{
  "num_hidden_layers": 14,
  "hidden_size": 384,
  "num_attention_heads": 3,
  "num_key_value_heads": 3,
  "head_dim": 128,
  "intermediate_size": 1024,
  "vocab_size": 10239,
  "hidden_act": "swiglu",
  "norm": "rmsnorm",
  "norm_place": "out",
  "norm_eps": 1e-06,
  "positions": "rope",
  "rope_theta": 10000.0,
  "rope_fraction": 1.0,
  "qk_norm": true,
  "attn_scale": 0.0884,
  "bias": "none",
  "tie_word_embeddings": false,
  "parallel_block": false,
  "init": "uniform",
  "init_std_qkv": 0.0198,
  "init_std_o": 0.00375,
  "init_std_up": 0.0198,
  "init_std_down": 0.00375,
  "optimizer": "adamw",
  "learning_rate": 0.00166,
  "beta1": 0.9,
  "beta2": 0.99,
  "weight_decay": 0.16,
  "lr_head": 0.00823,
  "max_grad_norm": 1.0,
  "warmup_steps": 268,
  "schedule": "wsd",
  "decay_fraction": 0.674,
  "decay_shape": "linear",
  "final_lr_fraction": 0.02,
  "batch_tokens": 131072,
  "max_seq_len": 1024,
  "doc_mask": true,
  "train_tokens": 828200000,
  "max_steps": 6319,
  "dataset": "wikipedia_en"
}
MLP neurons of a small language model. Each row is named by its layer, matrix (gate and up: input weights; down: output weights) and neuron, and shows model dimensions 176-367. Each number is 500 + 50 x the weight over its row's rms, rounded and kept within 0 to 999. Numbers have three digits each. A neuron's up and down rows have the sign that makes its largest values positive.
After each neuron's rows, "fires after" lists the tokens most often just before its 100 highest values on Wikipedia text that the model never trained on.

L6.gate157:471526507559487551481393420537470575555551538506523458543481527565526503581550508519463502494505530469470459475479460501500533509553459570520590475415443394471371434556530527439439466480501443469601473441423579511495518464487511480591529603491540486484520485381447442501452481570436489467570419478554484550460417567436535408497551568431487451462544537531393494456404480573425507598575425533578421448559618524588517459457481578566476507525538538424532385559464515427499445536602473431510475541444501510470564544500452554405532551549464418516403435541449605486483514459540541528
L6.up157:511501445533495519448377479504445461611533472505448442513605568510444482415471531475450519582505557521507498513466532491510575434580406479536542567539473464541566544486425542584477478541471467587495430460501490428483493461443460481589471488480589422465527631581505468464466531451481519456523534463589508493440531538440476334500520510579549554617493624456534511531460489662427584391526491471565486481499454450469520453452448534492544473510527470473398488492551456452586539500549569407522517512475514454542580537486508519460441551586551488501577478471499478526460500544592449460
L6.down157:496604428498463478448415453503444500492515489453472416454540583481506479446452548563469507502524410550506468467526562469421580448499478506510515407482492492451478521505482555413445441437575511578483565484459501474444472509571480466521487556509510473408571495560597489497516527489526428509511412429456543551496535558524582438518462572453499384423487522511529482484469496486463484458575554451503475521456362500486445485493472517455546461513612482543525461542476480495574584478513523469480545422572549444462512400495491522416533592496525487504600422477609467498466556460512527610
fires after: ".", ",", "\n", " the", "|", "==="

L11.gate985:483557492519586578521586454523532503536505467444537421513475490555462522397594522437422518418537518568500535487504491489561593489444421502474439539500430514493436536592471576437493460441428441457556401486452534512511532369470583636596431597395497469462467435455499521521498568446463506556569524535523534469367473550565440479530543605472453462546634533494532455528547446519430478451478509486573484421432489505512556486463545518374559475483498518502455494431506510553651514493542464494512480608484597458496453519512520413549542469496499531571413527508485497479473439532573532478
L11.up985:515454538525512486469459395490521544403532444463580538457504429493509560568478462515564524553530533539595519493501404545559444498575576525527436459411487504462496484511495449419535467490426504450515571506530406573518603488415511493510579464534478454422539532480497400529510511481488514539577485439484457578510486483563506456542538626498434447451439552501524523503574513491522561602505491541534417480546594431476527428496572638522501483498457399479472552452468629510589464432534477643522493494516488533544497485477487536499480422533515528527527398541465519474570503481497528427
L11.down985:503500474509455472559467343489407529498505457506519508497467452464413498496494470489488392480509422387444501543514557483519541514448524490593557432353505437619518548644470528533455533452493544547487584549539512502508513527528492460542525445406470456531586475472490482410551520453470496465477432600466517380502488487569497416494479520528572479522504457505545525489408455532485532502562496437500588480533546517517545520571559638523579383437492518541522438528412465423404430475511458474521506485591503432491505504564532424544583463575464527507557510512520564478493464606561454521
fires after: "==", "==="

L6.gate999:581500550498475546589492506396510477555559535445639534485456539462541503507553466448455487452478508529487519528453450460397508618440473452446491462470518449512432541473487527464509483400500422406527532453482482479507521521472491523517577462553509537450492460511557479577449548446478421573473460506483501499421415626533471473517536550449461490602426510590489443353444473448595444578556546509514558481537498497554477548536539493520538538506549598461501533494542543451501525588469569543459552522475600592470490526506498455495526583476413447567474589542503542432381379482460548580
L6.up999:458454516494421582575378446446425520542429525441632517510485591523472482539444477491513548492499480574564537547422526488467417575449446407475453366434523461448489540546476455510551597476451574463514516481481490525482562408497492484531575389468482550430478500541459489410500381404529451441603413479532532554504435595503524483530549478591424507562470474523518477475466514515581516536594501473560633577504480478550466533532523489473442539461443516534471485524484500386486465541507510534499449448505549534483399430449475475510575419471430434491481365480477528396453433468496540492
L6.down999:510476456515587473517431415522430536491473435498490492435570456432442409440445442556472454507532425499468546467536362500501455567555485464563516537527416522495494473414457468446492520565463462542555579436529454522543499602521498496511447382619578529469461587534426475516579599564524488547525447606507441451467444549538466466448574481513538535510526475513490455575512545489475477491525463436478516556448519404558553584452515474461536454517484438457581543489541473478581584488531480601459561510492546513462460578547486555524504526479483472503497493429448490578562518511549546512
fires after: " the", " The"

L7.gate44:542518520464519600498502411450555444590572520488550512499545511481555473490454466564558516440375561517491457524456397549486480471517435427504549533492351558510388525480512511405435471493463462420527452527529541523552518529456525440568565458511525449488482542461547510464498506475519555563473485507555479492525449467581576580561548514524578486480518587530457473495466501526495468510533439521544567508466537500418414415545502505433440363514506573508507476479480480500524497482552499530371530493448539524430395523455493476509479491543512495597498447425516506486472519437594586413
L7.up44:386456513468517512443498468497484465581471454482533437465481505506518570494471351507531537576367571468519457476462408537535509547459383371455448501478382617492483446464520498461522562468509549483538539581602431441488452510549479516507553533558507499467402408563488560489473600471604502561470520496525516489513508487516524511580520527476494537481494514563453484399453480470496426492526479501444431456514525448495466482516482564419504465548457526497462489462405480565502475437578532481493556476379563531481470418422487560557441549579477594502551547515503478573496498529493530434
L7.down44:522584448532464448503518505506433458463574459574528459521516484469495482484555549610464508524455461565528459507543520473612535497484564483446477498548469522566488571504424525483434479454524479365432476598595541431481556476408484525502422466468636398496537475548571495499554455513506484457463538589504556478473471527458483451475470501409525464472491587522520586586558518528498567484426388498475417521523509471476555496435425552583501506505524438491535470600488461476494462535477507462569418590533426528516586483489520494588499487524434378589478562488477499475502498497527541416
fires after: "\n", "==", " \"", "===", " (", "|"

L5.gate387:546526595549444612475445379453583525492534516418492583498500522493519502585529521522535527467582539491532455501573440571543479522543489413444544539497478546449465569568451502436438517481488396471592412531519600533507417538510514451481508453453522462498415488433476495479451506480395534475474472462468475613427537470592591561564501629503527521543535406524413520471502536474494515555484465560471583489541566420478489496457533567513459502540528452498498536527445507427468386466583494441469471385505468489453523544579496487541445572520498460529529503516490511526478448504559434454
L5.up387:583482548480443483470412374538525428518511537446383481493561425479501507501529536480517468464537447526542520539569436540578453485541450427440517455515500542481471424533432455408467571442485501418498408498465505501468547559418507508449530507474451421553465565507558440478528464479501504477425498514436577588461507521591567520550481530501517516442537521529454545551457585434477459595447500450496515495477576415501527517473560504561463491494545453513524552620454523482503424393538354498531440455537518429453523480536569490496474485526559497477642458454499447517521488507501429519
L5.down387:506493493517545454519507540543465502619523568459504562508501532448539469598490463543503496468564500479507530542542560452561448499537509496472509397534451494530459575455479454399530508423535424471546491594484515552474447518447534522383480442511501544493471551543492496473567557546576524561447492472543560638460397486376458495357495539494559613370507552513522468544551437555563484566596537454534537418475486496456531449438500570572472483505561496465614405557490528505498509527475421580473499462512479489484506474514565546488517502443466518546562520521482468563515498518587485542
fires after: ".", " the", "\n", "-", "Un"

L4.gate518:544598537553468646581423486531458483540522431470469555463542494475538410525571551494522537476420500380537490535469334397462600501548516529486554492523450448518558531465470465493454491485447426486583501514441508418562463543475495492525489447479498458442496496507526504531424570515477440439506509460560471462416449569532453520447542518446641566491406426567487517458525461504545458473552495479624476502492531552457453494539458471565591508528522526511414486566532574509519509545431425507446536498521431536541475568598617472468574494465462389457501491518451449489451462495515520472
L4.up518:548470526514509561456553391587474502535492535494495548436555497425555405501577497506500527402471484514573551541496446522469531494478470502480438543547419353482585562572469461516495535456442535575548451508508433451476466517487475533497531470497453543464561395535530513575535584540477480505545528456487518450478474519502428567394552508414556583529354423492478496471586580520561469495507464489548488375489526518556519560512481553483513498470524528517387484551509507485469500555486511540502485481542420518567470443600501578542524531394466406476568498520463423554439415371450534552
L4.down518:423622400579542539484496527609537433494455477458554549442497434467485497591496515455432540467485403619546552638524462519477445499395515523500527485535486493473562551483504490495560528507424447467555465434539562523498438602500523510501393476572462496558461495504482442610526507514488552455477496549553537547518472564523475421455606453386529553467511466452577485490587448470511522469516506537453535513526496508482482559509585518469477506458471567578503511440454562518500479461349460473492480466476497553543469518531543568479561583408485488547512517460532493486488477517494496539
fires after: " the", " in", " The", " of"

L4.gate963:534563494511454541483535512468512475493551412454580559435532543525443479557401464459533472483445525498447515527488453460462627568604498459521527524489437403572573592503510543437411524454523485457547464543403598480511523522536416487554427455467546565519441544450472529396516496418538551506528434484483425476381575503566528539472521523556548459529549524466519477486501425573482497461560515586505578519473549496481520534533505497499535503547459562477416661457449550584467476570471516552536539521524515526573499646473532588443444472468544390464459497521507516503476529507589503504
L4.up963:510487518460532495542538511581480518563525498467533638435539496521455573486476463398448515552517502443432504529479471635401513474482541524478570411486509386481505611508488529553471451424521535460544508589480471460513464516512469515532496522459513525565519478459516576548499538509374444493503387426510497467506537518447428507527513507470413586366491548489554425403591525434542424508494370606452500522528528508438556553510506553467490550486433546483446471483397493642383494571487476548592469561561484399527503488471462603513628484418515532516469587534404606539539442508481525522
L4.down963:486492455495454537503497496450487543538552548524487416415403536519518430500396452612463534467481597557589466492432547494449529453499507559504517483494469499485521462433515505540547487540474677418512477481524554458451439435516513437524509635505508480508450475559551430505471456466561385454461458454457518424466536526437493491501577415499417532351580490402454472448543435516439552542543416453496525496534498411503551521407569507483465563513492427503495421494504503533574431452604478457542502404399496475451509539582535481526574506487501581519509548516426422463508555486541531609
fires after: " of", " in", ",", " to"

L6.gate52:486505536583546562476462473409517541457559531501567533491421498484559513475527489490518558491542555521463416465532468482512516602595477512445501522471358508543465510561551499358360459538520488473505412553486514466490479509484559544543464477379620464549448464515480552488465542517473440566435419466492496565469463521458485513574475563475507533534511464513564473490561470544442553458428482630561475550552445492434468503488479615438470498523424569490570403529428457487567601482502503531492505529499432570497511492525476597471516579528496437500504489551483482500511466450542562455
L6.up52:493502528533471490453527540511469426461572585591527465573511490424511506448524458504481465485524521491438540545555540444531510593538594500422499464550449463533513475491562511424430494528472556546468481522454447488484510451432491589497529486423586460496493436546407542455544411472526445519429451570510489502498485494417546638547473542560523484545527501469563540477600420543446476453441466542569430602514441524377551573469484521405449458468409511565554390482476412561564554470533527572561535539523397532552533469556440585501579508544545463485541573524489448557527450415463576459
L6.down52:487447507445519467460450542551491476468523504590429554406438459460562462493399551519468447520497541511576539472581494417480553538528497448447561466523477557527478424478464510475527432468457422551452503568476502448471497482577479573462491467459537403566542487446400461537554451528479492501473544472559515409464409600467516475454532489386559543481436427552598449570422534504487519582495499530474407533455419449434585497499485457476363520495528514569494492499564455482537487488486524459569507484476491629443549530505510500555490560458513436490570464567481501609504494558508529566
fires after: "\n", "-", " |", "|"

L11.gate214:515494552442567533491488433532558551463552495462602465529534510481498440519536503529506552453490528513501396436530439495509544516496520537527521559511419417519467440518454508491565426420450478433551454449483462493460505395464558591513522457529429526527441594411565562573510560525490529493552554515562527434412537428545526563631582537454404491503491647518612504523461623470553475489492516441544526455455499502523563405521503562491489424483452549585509501485432524503538511494423542520468526517522576511518463558476526423549472482550474541470428589520531595493510508563506515384
L11.up214:489515536424526563465487440508514556489556491445568519540509423541496444520543490468506544461500540538535472478509430568524553481516474411464479531544419455419460457552473426453509455441463436477611498424474513508505531459472520574514559425503469530519479551512545526520538649513500569523576468409521486486461519490613513573537557547520474477492391660481617499545482588537479461522443595496449525525439557448534525498484544518458603500392438522583531518463387537453431461472525422562506459563543532432508524590494480417556492429503479500511476484489535630539542535559507517367
L11.down214:603509493541367552532497478492505534500573476507556493530505510534494462531576450353441477464365483367457442481481458555470578438515544537475479567477515480562455442631489466427562526377509455496613534456579493514646492548410473458477538458555470492466515459521521363523502540538382454448499454585594550537484464545468510400379539534478553552494465466478495475531516466521591468452506498575526532581426602517480502542532564515474470460500477595497488521517576556429563436435549399536512481603458428507450459468466511519608509364535551440463493525455490485507487464505456459510
fires after: "==", " was", "===", "Early", " and"

L5.gate29:529551494561450556548474457463556521472537475499471557459405518496503506489525502554468571469436568471530408430509518483548456486507508523505556456463462585528465609508503480439458513515571476512556501527495557545483458629520540521529513517382488480456461519396516503446435389508415481492552422386505429571498461413478555509564557559466501557529559412537495434507453501509418488479457506541536563465656492470519428487479576525457420473551525481428551507532494529474473520493586486484448450498410531523444507526512518497464494500555451468591487464577475542519459537515534475541
L5.up29:545582560434477538534475494477398512444471594500402535492502529612511471476541610531411562446454583476471451493384408421583513503502463583478538520463469481580562502549497442490435452543559458463465437595501545570497520529475505491494582485402470500608422498502533503482514522561429497541560541487516474589474462385529541521464551498460524530457446409527468500571557488490502617521455517540559559475513497473589441500530486550478485456503605482536504478569506523404530556500536505517480448555474494546518486468480536525548508430541461433590521411566482505447545517441515394465
L5.down29:488511448393536441499527473538537481508522446459474504508499610499503522500448531475442525531593567641551438492481512475507487417482480472484550471456526591424561466520426443613451457477590518444458525510401509576475532507582468515512501520509470487504486561580521468480547496459557458451526495460494476384518554453393455477520528496522548582475531489441449529466533463558482455485464596484453468536474531385460517508554438426514531509458554507420502528477456559570518472451540506435482513535466559440411461455530469530545448422549446564457440480473592593469528578563430513449
fires after: " |", "\n"

L4.gate952:528513443591660544478463428515472475522455539455484576523420473449581441476513500539533562501498530473432443515468469434527528567522388537423516435490501516449543555552523532476480498469556490486544438526508595493520511515561534486544541555481466567518491411464471477547531547531460488500443479493449486563505448558538501485564492484461514543501435435473410477510517503608540515499453500530650534525567494510552474497563484566524504540527565482444477541524506533456462567577487518499480411497457516485513494490560540445538538515529472515475463459546515463502493528444544479463
L4.up952:546555464514472470507466426498418385534531522522435549473476417509548544449571567511525552473502488437378489503414472517548432488483444504448485458518514515510533627584482502456443419486521529469525417540487543471524533541580537529473524507523530544596494522480515471574539566538450497469364517492524484554517473525468498573493485429539519536528480376494450460553515566536509520511435502499622533603480590479478436564606486513492496565534612514489445501570513463565517557558486497537496436462534551496493495505495568454521478458474465575472536501496486432532507564455550447427
L4.down952:492499494499426464549576505534481487504492532500487489520566473537516490590457540538502581570566515536523498588490509509444554515466519575504475488456450505498437578440490530436407539537464474350554527560634512506475477510428489468526559458520553496580451514519491372516532508525487535452504557534496407514526649419493601513478442511440513491510505384513521488588546519545578539546494527545407493457466491525550527437567599510530539533514518570554492534577513516459479494509526522510452476453474538554500472533502463448488587437460435448574474540484468488461636481510489532522
fires after: " |"

L6.gate853:565576489556544523485576481502593459538470435531488490508515466459597494532479450603465508450437544577523454491528500493537522507534457517483517499503424532420482552536565539407461530449470441561505421476543510512361376565482569467456508532515503460574502498392547501476523518526462557480595445524511472503484496492507443572516496548523460501434521501522442440523494545493541575492455499588526611554529473520424455485504623613525570554540409555504538459535463518447528481446489519454420513469502527618437503508548451459600453587577502492514498455501561521557590453474413545460
L6.up853:527480552503550494419495509593578440513574471609466466555549438472576564544535488582541456513381524503532546567360530533532484522483519445560455500437483489475509555560574528428471547387415484555519469501485525530423482545491560454475442480493523431511525522410512519636516540511554532497489506518476405483558417424407541452561555507549445487454523571631468451554543500425440435447495494551546532535475530466443489525533565631430528448513515530540576491488489581511567583397563476497485507522419582534464499464500438500552483565534480521502607544500530473523466517495499563460
L6.down853:524459505521481397487524515444496523522483540572501499534544472544642432437438437576515502463521464512614517536615655509529518446454509472474543456481517556528470529561501452452516501447521577533432464425510574406510463498478525479593457464554483457518497496451505472385629548526486433536520478525485484421533498525387476455493551552530473464466610513446533448508472533512411425503505466463493509448530592494475484536507536598492511470491498559602457503452540462511438518399413481480432504500509509452432488452435517479592489502530488533560507570581457571505405433572490539532
fires after: " |", " (", "\n"

L9.gate784:429535441587514479493458534522561567511469535455458580488481536461489522610526478547508537458534543469508446468586398566593628496530464581461538552544450532508440432482514475365447456477471577477573478428467540472413498494439508383518599500475518514523484526450526505444496477513479474549556421454516476578450600557466446480531513533425530479529445537502444473417499497505410599482483502620504423527517436449603467527479418581542559457492475577485429489512450509447489513518522585460558603608448559410458550539518580525483511543534514486540353433521573492538495545507391498530
L9.up784:504599511535473514533508672507533497542524523485479536538503448404511565591493482529400517553571484559478554561530512651433509536515480511492392552446523458482514572485512526418570487504425516456491491475426600487414510571446517505507453561573458432466562509475481436491464412498463508550510510552581572565498549510394542477533519486564552504487524546576504509535495444452450492546521524454557433435498557503579474532474447394481490464548422522553428510467503503551497459431406501543516513528486517517470411425455436554561498493533459504522411578476500515488444515467429469546
L9.down784:466470470520521564477452521475501577413490388513538525518465458540477509526594570594526452554445343532487477522538400487510478485447453476567494566458453517541470486483530565508499420537524507494549536502505464539541364494425569594502478503461593568486519473453504450572521603529456511475538501446457507582557498518557483525519403512475473495552493503498442431467517557519603570538549497521541374524395642465545598438595484532567516526502511415442524467528507430520574568439509379522531569499463454432537513535564438504471503474488466538482476449509439546519432538529520531378
fires after: ",", " and", " that"

L4.gate45:487519508550506498490369503501513502515493562500448508445362499448424489507535500490526499478506502504486467474490405407491558515518429538464505518395430469493502496484461485443480500485466478440519519517344562451481452475579508536608534434512523496423523543520599480541431479498334410547490486404532463517439545598540496482457507495505504513579489423486437486488483503451456541557437522458523501546518449490541489464484521533541528444559505532538566528474556454535438576575465431548515484536524519503484555488388450387452540544491461418465450381476558498471513583517464497450
L4.up45:531575530551467451517426397545499474568547551525478531447541479433511502535629555475427515556505462486535537385530515546523471440480477530503441532481391481414406511491433535581494577488565434451481438463480396479536542434614430513497452391565521543384541525506534492486496530434396469468508533396453454493360460541497572470468475428476576477611566369555454450503439507457528471534471509463497503401584527531544535538598437558404436478669513562441504521545528452522418528511499511497429493480510448526517541478521511538480429507507383458500410515492514521558523520476492505517
L4.down45:400466479552690518505476483490477496497543523541505383540566481478494456427409520585532378468447468525542517516530599427532469523505568506451524444468561530475557464476515513514527478473499499553499457570531499493474567529596521429512467500505451594559507489480500516500549535575559497510527524539570502489554545439464494510498514490476425471431487607467479515480497472544513455515564494536437450525476468470486490462539561499543595557456495524487495475595596496432569500499561495527499531467448439476500446519653509556513600489467532532505550511484463508448508519557551481579
fires after: "\n", " of", " the", " such", " known"

L9.gate741:492529545512477578477548490422544440505533584484523470568609517508518405583462439495571520548436531558533476501486524495538503543525499463412543514466413462457409524488487520450581524505462483448485394556552554583423465504503537537470510545398419497530461452522460521521497496510529502483473506507554495504524422505513484511494604531441446475472494487411409472576534502531513487506522538591536559465554523455425464570461544637564552491519502515493389540532378439462501407468501485467511538435570444492522569438593477475548492553521638473405532456560490424442520409483421585443
L9.up741:600480537515436541536553430455543479506562536549494458556555478480517551533528441579451511470418540496478559510532511420493513521598485468425563523485409548480412550487504509540530604431474492444526492570520540554485498507410455503449492572438489469501535445444556577498493518511511482475442523492511460482468406465628574603535529559405453482502538480458490535490498527505470565513455484464414511453510514578470466536445491485493496545552491387529426426491498417533486421411518497500551469484469534439527498579578496507556526500587556486536544558462461499492523441505574501506
L9.down741:519511495466508393484549462434457534494492443531557385534557539543490358448493487436418434534535455531526475555570436478496535565469535550516564382513485471503514533492465596481566469458484515428448592618502523524513573460517516558490505475503486465490560427531477434496489385450437454544467564543540531423468529486422542427472466488485477492422536500558473495470505482544523468539555470498403432577458476417447558489503434484549464470514378459563563457520428539550523547459478512490543599490562471462499521502543419588523426522535501545423558553509468491502504482455514544462
fires after: "\n", "-", " \"", " ("

L4.gate596:485580390615511598469516572438567556423512504457513568496440579479534513427465532447520503483449512548482425404456492509498489498425480520514598404478467543483432533514490550397499523506551512515558484539459564505544528546594595443477416488446436480495486469463484603526583472510533465475516448460452429528447453505511483495503646567479570549423492362530489466429541425523498521533494529527511611491547484453552442504492443434559534494507550558518468470430443572527440490489576454452550493529472571514500507519465488530417470551510433508519497460556471525521456470490509485527
L4.up596:556504493471448488512551531471499467497534497465427497428446458536527499494512612468502550517509514391447491465407462451560502423429538517542518432396472466467543506534438479469431412502449496396462437499435550498561466564539575574442448510463465538583495555451539512494516582516459434500469532404460543506406443449467483486431542487428610547480505415536488503535607490475502512571447570454535527544484503532504470498557421430536481418467535468517474487516573502587487535497550513562473456506507424462575501507510529477412439426503478447483542530488485502471457512600456433453
L4.down596:499516384570509523518541528447554559498529544462423534566519480482459533488511533572490494472535565566532466528425521472552526468477477522459531428481474534628554461530404454542534519469437559479582478494536637482481466535554475520521581573444520549451527544486448469534421487631414557470457474469454418460434498313424502489498540535511540612529562538458482561488541358480470517489377524573508564433581541474481459511520518464514518571519506483506499544536413482479525470535530483523542471513442587412479460577560439497509547504480441539533439473623549642503481526444599490503
fires after: " |", " ="

L5.gate514:487487512544519544468499410451496553519509531445522567487391529496512495600423507548533529392486509547569446460443498478453535543448457443459590483463436516547327656514491489390438573427528457538557447494438558474472462482499695512509536497503562451459447388443485523485409495604501593511582431480480483535447489482489559552450464557477413479498537462598487534456495491562512524490540487602572464525578483440484430435456545567526592548540495506489544416499431430431512482454492448444453456451483561538459550465510522474470586576459498417534486416565510486549460497505480483487
L5.up514:528509493493515482451462458536426439487487525471436555556423525581549508547415571495526435411544501593574518470455574541498458515413452437524630433420447479580348564542468495499428513474470518444444426472415468568455568422480596505459557573536464511530435531517494488516445531536616591489582514578519532532549506541493527542470451480507363493408563482533511469533479463479524499548572540531527450495479515461560517520504566535602595504488562453562558425533450414424550477509467433479465409522558494472457494480472435537477576489480530489574553386518540523459435536542441438539
L5.down514:488578419420478472577454560527500561513450489503495469529520535607591519564472479458535536542535515526494555429465532498429457525430429501483506455490580444484487538546532435540436516523575523516458549537468477568516526495559541601513541561475495578421389454463465420461489515514554469590468505525485490464536493494444574402556541594503527421478529596498451448504438508515511473443579504467508479514512546457541513469510563507505478477350436507447589446494511487453542461489472513456488565528524471486508547561540344607534440535503503538543498474554395449536499528556491546553
fires after: ".", "\n", "|", "-"

L2.gate642:453517518588403449511588451474467536554519486508475544457641501526425565499472472428538540441564493531466498513444505449501478510531421519373458520595532458499498518527490499498565485474491539537493490553492445534500490484487454522484495462547482529472546526563483514466495480474544479516421486522520620480425518558498509501501275481464497491567409614489520537471511492542450543485502469453517481565516479474496468477498491618572488490529520538550476519462522452554434521537478478457512485301549500538498544446514491527590446500503497441419359524592496547487495443494489474580
L2.up642:537506580649459502539520447507441524548505423550458523457529458482495529498538487462527502517543543486523449470439497480545546506443451534393410488519528465561553522505473483567535453547542536472463503586517496550500500520442451498485550451538453574529506504521538432513483537538508431409442526530558600505463462449544493512461414455387533522569414553516500462507537587544524540448470512493536442500438454490533415531493479560596556484553576470530523521485523470586550537636519485409481455451532482466498481496589494553612522459571467453478472558579518513460525517457500442597
L2.down642:454567572546467464521466482485507512508545486503479496423486543591490508500546497512416526463600469450494539566399461432490452497550474535503463479374505421466430557474532406523489496520494504341603512536512484500416481531538488481515520507498487621519420490498512440480529553395472435501466492584510564508525589487448574466432497469468509507544500455490489535589531512449489494555504331497539477531504534504438495499539587418500472349569535450507493505468497509446553574578436492499468477527484494514523504447466556401501448586538554519536483582513503573461489409486533438533
fires after: " |"

L4.gate786:521516511534484522501458484431563530484502547458480572467491546521508560491513421454528547476369554429404421478460506507470497476477389534598522451447451536460478632551485501479535500518551471517538423506470509470520498584592548497477448478480484528413476453425525474507558493457485438484544477474488402532505536525479517480552580517499577494515428445452477444486486542560531510464480522492542610502572471476541420482459370490508480478523587545456478566521504619510428560480591545502486428388505536590489469514521538489409416519506483465480432475570505484534489491428481462483
L4.up786:478474446449433467571574492471505463503484485445408493423510511528543571458544475481452620484451554466501495512396491517499473461415423520437492541385463584462523558590497468411478493578565491436456476522445532559493579532483609427481542481465500547484428514413511425479546416519439504483585562515524475537474567490440496559499555489475538489568494435429506443549557545658528563503439564488523515427553495454569450472460447499463405508535598499458538513579537562488469505444621489437458452390452499522510448509553548467487515449551420454605447478488538432538559508518414387425
L4.down786:461560525578524500536512429432554382406451465545512464445455571551555549485604492492483524517567504497475483556518508454530552483428568536440535530524524483485595591449395540408474507525444480525477526458454608442529436562630509499540490438531428459475463491568519528462410284457433502520527453480485462416592542473482534370535494543433570486569485448458555493503539571428496440546454499481447420482510477532442460579512509557495427511440502528435401500511590525512493522535510500510417419529444454477474482478652481563509462459461461472513544527505564527480535515592480520446
fires after: " |", "\n"

L2.gate984:548519559614344500511552500479423662489478509428459486487518489536497605479480519495573528581515476491526501434426517432481530492478441503378503469580526443474522503591489489531500446457497482584478463558511411517491514518546485541514477543529482501508479473500489541476427474503533519505398486560502590445473534560433478496525320510416500568582491511556509576482536452510550523469476488518593505565530528460517493449492492652598518470506576595533524443491504437521533498548488501472499481422489451519476498517625479498535351502465523418460433583568401576481440527572470440477
L2.up984:548569561627409461539487456483451581548487538544459488486477443523535619491555527476581543470579518488474510533485550395512548494451496527433432527498667478582520495506494489550503485515459508531455475547497385535433540441396474492479528480497522509498537543556499483488410475503490477483483526575592549489500501537512522464484374471429497548648451618495509514517524462462596530423483548511534447525473478480554486503484482619600515547475596572556536452494494441484584559579528490471497486542464431517490558471538469523552473481502493451542564515597421643553445484586539443475
L2.down984:498559508548491446570448514486517478463518433480473530466492487545508507535546537556421575449563449420518558528460486433508472491489381511443499516393511460518351550490555377528434539550466480330560510480509508521423423515523611468514560498465483582465472471435515439441544515429442459537492482510470561533502530474505507487482464452426518510556514452485520469605500532487470504530526413480556434475533504493491466479512558396468435410520529462478479509476541500466524566600564445477439425517468494472524468420549607435546503566510536432516499541500471551451544464506494376526
fires after: " |"

L4.gate539:575543478554471512487448473453537582533568571448504495410395530527534453450572518492559547487479561441379501533461435445485480558445446547544504496444467460469464471532491473418408457472547481460549422539430692470508634528493531445503468515454541559539461425420497536589556577594460594533524468515476478543422477470431581520565581514445528513551518459469457414547570491522486530461498461510547509452492539428546458403482453532534478526545535530495360459590511462510433488517471471511470477461406462491470509493523539469572509524513470421538447486529394519578505490490511479502
L4.up539:590503539444386524514480451574456525485525528492482521432519479600501477444565582510523524524486464440413536459489465559625442410422459519590415488519413497434548523567404479492410426502520468485471509471466566453524493566496521482400532527506446489553507552442587499631543526561460512474456495475497458486465497498516501534513513504447544462530557383442535450567572537524504539547485445473552477410501544461511521475527393482504479474543552519488452464588521409589445433515530508542485453478479482452476529470552520509513431459549467470512515494389435447507522524491472447477
L4.down539:529513469466510423550537504530505477499505484428513483518538536523581478577499553466483627518629524527530509533449485496501552518479476533537512499438449462501453521417508490488469548566500518337581486521526552477478513497447524454515564456476531488564463542513493454477573441527496504463538527477473422518537602415483548473485496547471575483510493393507479488624540559541568591513486515515401536481460430547528485525525520547469499575500483559558496515586520490488453485513530494494448506479464504556496535502517478482505527465429456407608503512472454484461653471482447437476
fires after: " |", ":"

L6.gate499:414574393572524504492476453498458562435440520480495576418428510484480496583426545629488493501506513538491542430441410533494522467499516548489486453400465485464483523486503498446510544532527451505604453500535609438432489502515523498566465474458537487439502481403503512476479510618444594486495455490480528501406449498471529482484511650514487528617572574537498475437509490548516592527485492545553471468609466498493490481410496505576540560467477489515493462540505515473558431499558578462540494509452462442524477523472510634572502597540466540557436465521511495512467547514529479564
L6.up499:445590512498582542488487507519496443498511508509460467472513484526461491513405540581506425523475456531435493465464385555511604448452494534528493484387457452529559500483490507496533445467416513461521531459543554523476534563462531512455521509502505522431513578481499431559468501587474527489472530499511575506476450505487458456486508540552454551504562727505466527519510526504469468523528576534418490431595521505498502482441583391597576539485443433581509493578558530472515524502513486510526443546473482496486479480485459626535470480516511540521510416477490508574491504495543536615
L6.down499:466502404491470490517502524456554587445403531455568487434524520445472505551439596518435487528552470536552653501461434524521520488380559466496501451444461466526517509504461562504530451516484492615536448416494538481424462583534505475558465448470499489450540404474491504497490435555505537488355452531546521531508500426460513443443438555557464523538627524536462514570528512548439565502571444452524443494489470541560441509484480439499586547396552530427347433525481549486566456490434514532452589452524503462510529477444493533497519526493462566542561487486517528499415566588496536497
fires after: ".", " the", " and", ",", "-"